{
  "num_hidden_layers": 15,
  "hidden_size": 160,
  "num_attention_heads": 5,
  "num_key_value_heads": 1,
  "head_dim": 32,
  "intermediate_size": 640,
  "vocab_size": 2091,
  "hidden_act": "swiglu",
  "norm": "rmsnorm",
  "norm_place": "pre",
  "norm_eps": 1e-05,
  "positions": "rope",
  "rope_theta": 96100.0,
  "rope_fraction": 0.75,
  "qk_norm": false,
  "attn_scale": 0.177,
  "bias": "none",
  "tie_word_embeddings": false,
  "parallel_block": false,
  "init": "normal",
  "init_std_qkv": 0.0905,
  "init_std_o": 0.0,
  "init_std_up": 0.0905,
  "init_std_down": 0.0,
  "optimizer": "muon_variant",
  "learning_rate": 0.0113,
  "lr_mult_o": 4.0,
  "beta1": 0.95,
  "lr_head": 0.00826,
  "max_grad_norm": 1.0,
  "warmup_steps": 200,
  "schedule": "cos",
  "final_lr_fraction": 0.0,
  "batch_tokens": 16384,
  "max_seq_len": 512,
  "doc_mask": false,
  "train_tokens": 152600000,
  "max_steps": 9314,
  "dataset": "wikipedia_en"
}
MLP neurons of a small language model. Each row is named by its layer, matrix (gate and up: input weights; down: output weights) and neuron, and shows model dimensions 32-127. Each number is 128 + 32 x the weight over its row's rms, rounded and kept within 0 to 255. Numbers have three digits each. A neuron's up and down rows have the sign that makes its largest values positive.
After each neuron's rows, "fires after" lists the tokens most often just before its 100 highest values on Wikipedia text that the model never trained on. A number after a token or word is its count.

L9.gate424:172133094146132144086096150118140090188140143087152108118198110158147144137123107188149159116198112139111154171094122145109149151109142144116130074127105147181056073147141074112150180106142093057148127126149117077188139143045118059131106114087119132133134152132089119174088144107098181134
L9.up424:154106153123147201142113094088131154174142122130152180148160115158118111127067133090183176091090160076146115174174139100159147152139108152134123125084194153180124170095099125103124138106093146131152156176206109121172149120153108074102142138112121186132195223089090163139129178094140156175
L9.down424:125186090133196164130155100118142138066104120056167111105141096154105167145132137133116159069170097161175109167170125151100112076145064167087115106151093156135081067178088129083173207118138160105161155126181131081113165161133106073112121180207110154183133113085164128121145152116116108144
fires after: "C" 29, "V" 9, "M" 7, "F" 7, "c" 6

L4.gate533:091126085104121089169162108129149127097106128146092183109098077121165167169084115144105108134124148169144063180113103114135080084128104129102114159081111177148137120153124144136050159111100077128144128122149150119130134162071112109158126162184145161134119158132122167158131116142169172161
L4.up533:125130129099122127110160051147161152149080101132150115173080132181128154125152072152171138125097132147110123143114122103139166108150110111140206077129116108170113114106120137167142144163119156066139115142181174103101128131148111098132112082149104054156178144121079136175112111128115097112
L4.down533:192109146122124125111138128168161191160124110158149123181152083147120162029158082107166159085137136138172097148123135179150133120081160150151143081172122069163073091169115056102087080100112132140140137119128082092134118118141185101129078081124156085172137085142117099144136156132082104155
fires after: "R" 34, "L" 13, "Willi" 6, "li" 5, "Al" 4, "El" 4

L4.gate269:100106142149165133108190075096117134120113075102122146140129036139124109104107124189186099117170130107115075122127071144172193158111141113169125098104106058122120123111105200121101067185125144125144192102175119063121081105107149138134126110122133115069117112149099151128156152134120174126
L4.up269:110089148156126151121177007082106199100152058106100151163133064128137135112159113187207086103157127099097087134135094156168171123126138127137144123111133113114116127117112158148129130169095169137163162145192070074124072130150143166097071145115140101132111099107116095123131172090141139163
L4.down269:118147126100133114161100184117124141207128142170095169140135105164173139152121121102127118063143099130127150145192107117107093172139119108114140189123158186121155114106148091138165140146136115149123157110116220179128128163143137107203063114196180173168157097066101110121169116076095100121
fires after: "St" 27, "W" 17, "H" 13, "R" 8, "Z" 5, "Gr" 4

L12.gate48:097114158100136117153118080154186118141099141140117113123101138134131117135125137200135118135085113149153160166112205133099151150110090062090135137129156125122123157156105170111083167143098060056155148121157106144109099175143107124092074193132142156126086043091132104092104120133095170166
L12.up48:149122141051111124125118091067135146116138115090154102140148127156153166145067128152129142092116152122197139139154161091116133133133156175128154132102111103217179171108190091149145120217126079052116179164119110109169170102127175186087215119140125091093151135105110148186116140169113101132
L12.down48:173098185070172102144172172132139096123155117171110120186131103125140122125086145092113129096161127128150159116101125109123135122124110092136098134092154170174114173182091111142134122107185127162105145074133136121062149114190125115133096139121111181096123087189168198115126054148176115098
fires after: "| " 32, "- " 9, ": " 7, "Rev" 4

L3.gate275:110116080133174150168109126174145129126161136092137117118119195132113133190117158075153130099139120179127129049145142111146192190096141162119102186118179163110107102132150073105168068222116099155106089149139132068132125171083136133069092135108171145130192129120168129177093139168135078076
L3.up275:150155137100188102159082081108114089123140129137141109146109185086159127127174106158060132116158102106173170135126120164074173149094118167140088125113143137134156135164103151184153118166107107150170178136144133085199109210114141134079108138132133170099153107112100197141154123206155119082
L3.down275:178142142101118163112090186131165121142131094178158136086078066151139106152152118152133101147125158141109121174127135118136172168166113138118104075089067161094148154079077130098121071131135113073094132105094102088157101099094110171169170135148107086177116132098153137167109124178092173142
fires after: "as" 13, "ag" 11, "con" 7, "i" 7, "ni" 6, "ti" 6

L3.gate102:094106093121124117135123108179114109089184141126098147103189112161131170166148147213183126150133140141082132162111083115084124133154085127110072130121150175114189161112125123153106102124086118164108185083193154097080136172147151170084084118145083064177134122157148184140167144124189097131
L3.up102:119130252064128144140078160112112090156099128086184121175112100157101071116127076143114106125140040112151110109083103133169130140118102152148101093111116182104115172164144182176133151102105080144123172123167131137065132109133119157127081146119064134093133136101143149081125141142099134111
L3.down102:129113120163144113143119095061151103138147084104124152099112081054099110163176083116096173151119126105096117141110137168202134106111169164130105105146092134185072139123103126213114140135130166096132129182085143137155147145191140139111109129115072129104139171171153125152123067186155152096
fires after: "ist" 12, "Yor" 12, "ur" 12, "ran" 7, "Wal" 7, "ar" 6

L3.gate604:148129141167111116146098125141149131077169135134134184162125120172104126142116134152170135079167148162116107061051130134160144128120143141156096137129161125111090127110104138168088187127175138114169130120117081162157111133113147122115122153119155138196139116142140056118119235200166094108
L3.up604:124122152162128057082125025155090191075082068146122156107114147131114159132076120112136109082155150076159101087117076166136117113147137132111130125150108149123087132119123198168060112146170126108180126123152167145092102173134193091131150134147155137171127143118147088114067145188176135058
L3.down604:113081129114109168136166113121164108129174141160146133132135102049079128105168093122115113117138056137157119159151091099152153155147145184139088156123134176088204152137080103168129157189117103070102129099083107136121097121137144161074147128165131116104091167124096125136096064112114166121
fires after: "A" 14, "O" 12, "I" 10, "si" 9, "con" 8

L4.gate554:120113184116120115109101099099142165110147122118143098198202115154057119142054120115115134142129124164123117134168152095177129127143197093140081124158190142137160100093143116110130113086167099099147138110168117061139127152054116105140102106181114208049098134124111090172137141151122178095
L4.up554:120165191153160134137128119101127179136139145170101132119083078160147139098114186127103140107117138119159133126121148124144132152208077134132168167103114196155067162142134145096138138149141181161147148163109086197132137161130113067160126153095131127146154135164139132207131058238091113149
L4.down554:170091113085156153101140128143120107132180103128143125174104107120075155127138080104114184129145124109130127157119118144074141153107156128133142066148134109079088118117153152228129134164118101072116108113135204121153126042166104165083102135098106153196140125103138120059183114166112182124
fires after: "S" 26, "C" 21, "In" 9, "Con" 8, "M" 7, "Sup" 7

L3.gate595:161114097185149106123118124088113118152185078070134137112132148118113155107200126148145087096098180121110098116149103142169106113079199130157050133135148131130058091115114062166121168119111056148158080208126111109150063182085100196113124102105149140142146160131059099124094130115127182107
L3.up595:179148135117147125121125059130100156112145072126147116098117130112109110092080132185152131133064118142131117112170102148086116159173038147125142163143185134110057142167069132108194150152189135121169106116165171111124149124064134147074124117115111116153125136129097139193101153170161194128
L3.down595:117191195131154132157162173138189137115109135127132175097112115116096090135097151131147106177175138125157164153114171053141132115129121161139110105142168134095155120150133076102078213085080135123109129110163153081133022116134081165178164120149126138154104200133139117073165076133114196155
fires after: "O" 18, "i" 9, "I" 8, "con" 6, "ö" 5, "bu" 5

L8.gate101:112114140085135177116094144088195137192119128192108100158160098062081164156171096134142092135128100059141148139105119135100100068144162096125173136096150118076104152118086133081142133108090132111113048086141167109140137179091126154038184109118195145134105107122056110165089179166134135134
L8.up101:096152129124133198116109144142150178115156123133131123172109067126084096128083120119201114065141127116125129081136116075104149084138092171136103106111121185151096146096069110221162124100200112129070106119067147072154123195137121136099180091097152095153141103137095098139049170155109093056
L8.down101:159106139091170084082141124132164139099058076133148140129112059109031150175108125104103166085105128146153148126127118127125130100081113168092074142131102112148133161070160090162092093150130189208151125136116164111123119103106110099139115156143064145196099082167104157128145140122092134098
fires after: ". " 15, ", " 12, "Pr" 10, " " 6, "c" 5, "l" 4

L8.gate336:090146152112154143156178213213142105113106108100053091153104147149127163110073108201182104113140119067104099130144110125130065055105145131088143126152109106143155120091080135118124147067096128116133180130167174140165120161067098129118125241160114087113140091097073177096148174125092098154
L8.up336:161150133194119198141185140116144139151143088135096074139144134112093113122102095117124151150141163140156171095082080150122099091121095121100108140076099102150152148099085186207155130168100072181090165107160174156124142132117152140076104145145126100156101039132092136104144146116103103126
L8.down336:155149144156153126066082122120129127126148105177116064156159103040105193135150163088140082124129142125047119147116129089125167174076109170127056149129167095128055092163130153161149145125118104116117182145144104107148100061089098105107114119048079110170124150146097151142118114166165125095
fires after: "| " 16, "m " 12, "ell" 10, "c" 6, "l" 5, "B" 4

L3.gate608:139108141134163155153135076104135122110229100090149108129155085086156162164134154123134130112167109064103110138120135127096100172171133117165121110154156126173167115149130129218114130112153173142133120111078138153143098187105133167146134144090192157145136098139156191133066115121122146165
L3.up608:144089163140156199131140096143144069124168128133114139114143083138136151181145160156107125157177137109111121161088138140149116189138145140104097184141144154116146128115106141149130157093136175150103160130166088106152070125125134154143105157055164192114143128121113075112135083148159169086
L3.down608:104110153117100075143108157140147146144150117129116114108147097160129176161167121106075112080118139150116088129137080160096167101155149134115091110101175085160164141143089120126096124132203174111096146145142151131126056100100067141140179111093167174104111121168145220108137076097131128123
fires after: "A" 27, "E" 14, "Dep" 12, "the " 6, "I" 6

L4.gate154:145123109184100095147169132049160129070124074144113102142132146159117149081189099161191114126113255073080073167145087115160120119121193136120140199134078114174125122075128143126165121144092125076131097154142151097150094169120128103086098141143115130099119156166121116150146112156140067152
L4.up154:136084106122116131124161093065183114108055105146178093124123105125123115114121088141137154141122140123084111147135100117185105105148184132140175115083122142127104094138097157117155148170153153104109162109108136130166118136109166093114107118165105162110140165217148142152160120170173157076
L4.down154:167071163180141081100152122139109195137091119137046150156160164056102082135148077138129108134157172129106107115067131117098111089161143130095176167133077158144138095177118087130091113114108119157124124087072157200059102104151076132141150130146065127094103141137140080140165116101121154132
fires after: "C" 14, "W" 12, "V" 11, "R" 11, "L" 10

L5.gate428:128105112153092083175143146147193084145145112138112146146159080152153107125174170110183115148156159105143178163127134135109150163071170146135177124165066138155136108133098162142135131113150085150151193155112127096165122127111066163145177162122220141146074131190157101095054096099137124107
L5.up428:164179087111147107128152062149102140092107170121125144077129141150095163136113095113145126120171124115182182189117107087161118131137120147087162099134153139127167075170123138119075130147154127128131110110181173096101118122093081061107096092074134068039122086155116152103151066177168146084
L5.down428:163144119109145096174066148144134115148156151085090075142113166120132157126118115063146193099132151127098105152109073099102195084138120141140121140182132167139200080149144127111169102135157142139084119099092161129094126174121116108098173167122083122098110096146189170105138080090131094128
fires after: "t" 49, "int" 10, "ext" 10, "cont" 9, "inc" 8, "T" 6

L5.gate410:082157075119093101193198156118131137150134114036138171163098124128144111120150094174141104127168086153097122141129101080155159128083197168105094149165093064126123120130133130098153154149160121147124150106155135107101128140073102192077170115115171121127102084139150102172077144120156115133
L5.up410:132122113141123101120158058177105157094134117144120146110135135156140167148044079151153122130135134133145079176167168121143122065149153075092194172122125115120125099094119184112111091107160176135088120121077098149181108111136144110080161102146146069030187170177147196087108155126067107117
L5.down410:102155116109150121159123164102081131114165102105103162118073077130160188151141121142127107166105164075102158154119085173135146065105119186054156086177114110090117102140144135163121105123164130115050153126108115163117132186140140064156144083136126077175074061144134133145088092054141074136
fires after: "t" 25, "s" 9, "S" 6, "cont" 5, "Sept" 5, "ol" 5

L3.gate390:142169089139170149140101164166114136118209072130078097101149164106168137162140120040114030141062144146111137136087165119136163183142116176150130113140160075128192130131125137114157086138102105114147180128108153141150137186113120188126154117124144076087158140148156141124115191094162182174
L3.up390:167088122124173125153054138174142092113114148158095164175162091155128147181080117042179056137048146176122176172056106125138123115128115165176126096124151107106156205145109157101111102100076132148067136113144156160116137176103082123142132159188158097080148158138164172103132147100135120148
L3.down390:111127198156131115115151163121090179103097054150052061110124182127136125141077112057061100092131128111153099169120107093111182135170077113178040083113102178132145132099192182090075111143120104145133180064090105123168122159102096107153156109155154145109155131087189133142130206125127133139
fires after: "\n\n" 37, "Ar" 9, "is " 6, ")" 5, "was " 4, "(" 4

L11.gate233:080122155197149119198129065159140147081135118090126164090125126161141136189101139124138098146158089114087122095065079060122096151065157171098072106058148104115085111167144147099078180112184116155155122143117167142106149193081131150143085099144132077137099144135128178095144184154181148124
L11.up233:095153142160096167182199108111149098141111108122115098099078107131144136098111155141121070168086128127103126152165143065148168171154143109099122203124074144152110083140096089112070099152082177139164166109134111112112089124119142144144159096058071100127069135136100086080143123128145161178
L11.down233:159106116109103140150103143072124166164102152088107196131145185198183191144122107092124207106089155098116047154116138185127138111158100154102165099147157155179137102152094085115130151109086151154084129173078099115146172126114130096141114166155116157150134130141063110147081136086129122114
fires after: "H" 26, "St" 10, "Sy" 6, "h" 5, "e" 4

L3.gate585:102157101164106115130119095102148136130163070138151152117121144097111156137154123116154131109105200153089134077131137110151081104183164121116113114089186182114212081131159184164141126051157103121161152074191088177134120140103098126144136152159120086128180082172121091194133191100118127128
L3.up585:113085094125162162102151114112073135139178099091064145066139128078130143122146158141191089173124151156107106172082085132132100163133185105112095172130180102094107127118141106185105142162137109114152133076106156102168087194096159143093126112071155189154109109144109083109113215146145105074
L3.down585:103130159165125158147143082095124090140205149120134086062084107173135131079124117138167131109102168102161144157093079068074137139174055111172123102165163160098124188200155175108154154087082134089156153128078065069153060141098137164097185128166153128167118189125182126083117136091157105110
fires after: "A" 36, "I" 34, "O" 12, "U" 6, "E" 4, "Ac" 4

L4.gate553:191118144152129120150096169057129129094112153126083132110122104142080148079130059131128074137118070131170113134095137197118178112100144206165096168117075104096085113151163076115182085128166135097132159099168177189173143169093051147168085123127125072117134156120155162126129156134109118125
L4.up553:153113142129143095101159144145121184123113163201163131157141140151166121174194080130131146089014102185130177192095097166119107170166112138156126169133111123071140125118086129124138135119117137163127137168041162160182100150162150113071188201101128133120147133144138107112090105160139126143
L4.down553:073102134104164080100160092163038131207147130107129080156099163106145071112147151158092112094118153131095141123121133150101100101100102080162110112117131139129023130137110166147141201123147128144107221192107099109100124139103116105105100085180191127138135161128175125143146160055156132121
fires after: "\n\n" 82, "Ar" 9, "In" 4